{"n_layer": 10, "d_model": 384, "n_head": 3, "n_kv_head": 1, "head_dim": 96, "d_mlp": 1536, "vocab_size": 3061, "activation": "geglu", "norm": "rmsnorm", "norm_place": "pre", "norm_eps": 1e-06, "positions": "rope", "rope_base": 10000.0, "rope_fraction": 1.0, "qk_norm": true, "attn_scale": 0.102, "bias": "all", "tie_embeddings": false, "parallel_block": false, "init": "normal", "init_std_qkv": 0.0364, "init_std_o": 0.0, "init_std_up": 0.0364, "init_std_down": 0.0, "optimizer": "adam_atan2", "lr": 0.00105, "lr_mult_qkv": 0.4, "beta1": 0.9, "beta2": 0.95, "lr_head": 0.00559, "grad_clip": 1.0, "warmup_steps": 332, "schedule": "wsd", "decay_fraction": 1.0, "decay_shape": "linear", "final_lr_fraction": 0.05, "batch_tokens": 65536, "seq_len": 1024, "doc_mask": false, "train_tokens": 451300000, "steps": 6887, "dataset": "wikipedia_en"}
MLP neurons of a small language model. Each row is named by its layer, matrix (down: output weights) and neuron, and shows model dimensions 192-287. Each number is 200 + 20 x the weight over its row's rms, rounded and kept within 0 to 999. A neuron's up and down rows have the sign that makes its largest values positive.
After each neuron's rows, "raises" lists the tokens whose logits its output raises most directly, leaving later layers aside.

L7.down264,181,157,190,230,200,242,191,190,203,220,209,175,191,210,194,201,214,181,214,187,218,151,198,174,192,171,181,181,211,196,201,168,198,219,208,213,183,189,183,218,199,222,195,215,233,228,210,202,201,179,207,213,209,195,191,179,211,194,214,195,220,182,201,179,203,216,145,187,226,208,198,185,232,226,191,195,200,159,201,198,200,241,226,172,189,200,205,171,203,195,201,192,209,200,176,192
raises: " are", " is", " has", " was", " were"

L7.down1220,200,195,190,214,203,231,232,175,225,195,206,198,162,179,196,199,199,192,201,180,191,235,243,228,196,170,176,194,190,211,210,166,153,225,215,206,187,182,205,227,178,198,175,193,190,211,210,182,204,200,181,174,203,196,182,191,177,174,216,197,234,204,203,171,199,204,210,240,214,222,235,234,199,193,173,218,221,230,172,231,186,200,206,222,199,196,201,188,166,212,173,210,192,200,188,208
raises: "let", "lic", "ersonal", "rom", "oss"

L2.down1426,207,210,193,190,169,200,193,230,208,225,192,171,178,203,205,192,214,166,185,215,218,231,204,175,188,206,188,176,217,225,236,205,215,215,169,212,161,203,195,163,236,184,150,217,184,173,204,201,176,172,165,180,196,169,225,211,200,191,176,191,208,198,171,213,198,230,234,219,193,199,177,221,178,219,200,219,250,169,171,186,190,227,196,184,171,230,161,195,169,190,215,176,199,226,227,208
raises: "raft", "ording", "oming", "ords", "ept"

L7.down810,210,200,206,186,169,170,208,212,204,218,201,202,205,169,208,190,196,196,177,181,188,193,204,199,193,208,215,196,196,172,202,186,188,196,232,198,205,191,222,185,194,214,161,226,176,227,246,207,218,223,222,197,217,207,207,183,186,231,191,197,188,187,155,213,160,222,205,172,174,177,217,187,211,182,191,208,212,179,181,187,190,203,199,169,161,170,184,197,204,207,168,205,190,206,181,192
raises: " January", " December", " July", " October", " November"

L2.down1228,194,198,210,216,210,217,227,214,197,177,180,226,217,229,229,173,189,218,171,187,193,230,225,179,213,202,224,174,214,175,182,197,184,208,206,198,158,181,165,226,204,207,218,224,211,200,167,202,224,184,209,204,149,220,199,173,185,213,198,173,209,195,183,213,193,211,205,181,161,202,181,184,194,223,237,187,203,205,182,229,184,191,223,206,203,177,194,187,194,201,202,186,182,154,216,188
raises: "ject", "sc", "j", "vious", "so"

L7.down1089,197,198,206,220,227,240,212,151,247,206,206,187,178,221,179,179,223,212,199,213,170,176,221,176,177,168,160,215,175,234,187,215,182,197,190,214,222,229,206,230,177,213,213,220,212,187,174,190,197,178,180,195,214,202,216,173,222,172,222,176,177,209,173,203,211,227,207,200,175,226,200,212,194,212,171,205,212,209,190,171,211,170,211,211,221,195,222,184,232,217,210,174,198,218,200,190
raises: " than", ":\n\n", " including", " such", " because"

L7.down1081,191,153,215,224,203,223,178,202,208,223,216,174,174,223,216,221,195,189,211,193,196,178,183,229,197,173,206,190,221,192,183,219,194,188,178,191,212,211,212,212,204,242,221,218,232,229,190,201,240,202,206,195,228,178,193,202,195,197,217,210,228,217,187,194,155,209,180,180,220,228,194,211,227,217,215,205,210,200,236,208,199,218,212,196,186,198,191,205,204,195,218,180,208,189,202,181
raises: " has", " became", " began", " was", " had"

L2.down335,212,208,198,207,167,194,230,198,194,193,189,171,214,209,182,171,208,211,221,186,227,223,206,208,205,219,210,209,209,239,235,219,196,188,201,196,169,176,215,209,228,216,161,194,160,206,204,192,212,193,175,227,242,204,171,212,169,196,209,213,214,193,218,192,191,193,193,194,179,186,177,195,217,226,228,209,211,215,193,234,188,202,195,185,178,230,196,176,177,182,182,223,211,207,214,204
raises: "omp", "ount", "ident", "ording", "used"

L2.down1483,215,198,206,202,201,159,188,196,206,216,205,168,177,212,230,227,189,198,208,205,183,223,212,195,212,190,187,213,200,173,200,176,188,167,178,219,231,195,224,179,168,191,214,159,238,177,215,235,217,213,189,186,212,202,235,188,181,180,214,199,227,171,172,229,207,200,186,203,206,203,207,215,201,188,185,229,201,233,213,197,196,245,218,173,195,215,244,231,199,194,181,192,244,263,187,187
raises: "ored", "or", "ors", "ours", "ores"

L2.down46,219,215,211,204,205,168,193,181,185,213,189,209,214,173,219,196,219,179,223,238,179,176,194,217,186,183,207,217,225,202,183,239,203,165,197,202,220,198,215,181,211,185,223,186,230,176,193,162,214,210,210,201,201,228,201,190,231,190,204,186,194,203,186,232,175,203,178,170,174,211,227,227,162,190,205,217,208,192,209,170,205,162,210,177,179,223,174,234,221,206,204,213,176,194,176,209
raises: "uck", "ates", "ings", "ides", "idge"

L2.down275,201,187,225,184,153,196,203,194,191,184,214,190,193,224,176,203,226,180,177,225,199,227,191,178,214,224,195,216,200,222,204,193,190,205,182,202,180,217,201,186,233,203,190,219,167,185,203,187,177,215,169,187,203,158,209,186,170,203,212,188,250,201,190,170,222,189,198,205,184,205,195,219,204,213,240,237,213,230,185,227,196,251,207,178,154,230,171,173,181,169,194,221,194,232,191,232
raises: "ording", "ount", "ords", "urr", "ident"

L2.down38,204,187,219,218,216,214,168,219,182,190,198,187,169,204,192,228,169,213,191,212,203,206,163,181,177,195,189,214,186,208,234,220,217,217,178,194,199,193,195,205,167,220,195,187,217,217,243,159,199,196,215,244,220,210,238,181,198,216,203,197,170,221,181,152,182,214,203,160,211,153,215,216,233,191,197,156,187,197,188,207,189,242,204,216,199,185,174,174,191,220,183,208,226,218,209,213
raises: "ures", "ure", "ured", "her", "uring"

L7.down688,200,223,182,213,168,174,194,193,219,192,186,199,217,218,192,169,226,170,205,211,178,161,207,189,228,183,210,225,237,194,169,197,214,193,213,170,191,179,214,220,214,213,245,215,190,205,202,214,214,204,185,205,202,186,185,227,219,190,224,211,187,221,222,250,221,171,199,200,218,195,169,194,171,180,190,192,218,210,204,185,198,216,210,206,232,189,188,210,206,230,158,184,193,183,222,196
raises: " their", " them", " him", " the", " it"

L7.down1448,192,244,170,163,214,166,213,215,170,196,214,213,210,216,200,213,225,196,203,219,208,148,230,182,216,194,219,191,187,175,200,186,195,209,184,196,174,193,219,179,204,200,188,187,214,195,170,196,228,201,210,197,205,215,196,243,237,162,197,180,186,215,188,196,206,172,193,204,211,224,182,190,188,202,198,173,209,208,223,170,249,201,230,199,220,201,203,231,209,212,213,169,161,198,199,196
raises: "ate", " the", " his", " their", " any"

L7.down145,180,147,187,205,190,182,211,190,211,198,194,212,193,193,237,182,184,229,159,202,167,208,172,207,190,212,184,213,201,184,239,204,196,201,208,183,221,180,182,198,237,227,197,247,212,219,228,188,208,192,200,188,238,218,224,178,198,207,196,172,203,191,207,214,208,171,191,188,209,145,209,261,232,185,178,204,202,213,192,174,199,241,207,205,180,172,177,153,202,200,212,218,193,153,213,192
raises: " November", " January", " February", " October", " December"

L7.down1239,179,143,165,205,222,197,171,206,195,168,212,220,172,152,160,198,211,187,210,197,224,190,162,205,182,199,229,169,179,186,203,191,202,239,201,222,170,192,193,199,193,165,262,206,205,229,210,214,212,232,221,210,215,218,156,181,161,180,160,185,192,209,196,173,185,202,216,223,198,166,189,213,182,184,185,182,209,212,186,199,191,199,190,218,235,190,183,223,211,216,189,240,195,195,194,194
raises: "uring", "ured", "ape", "ure", "ury"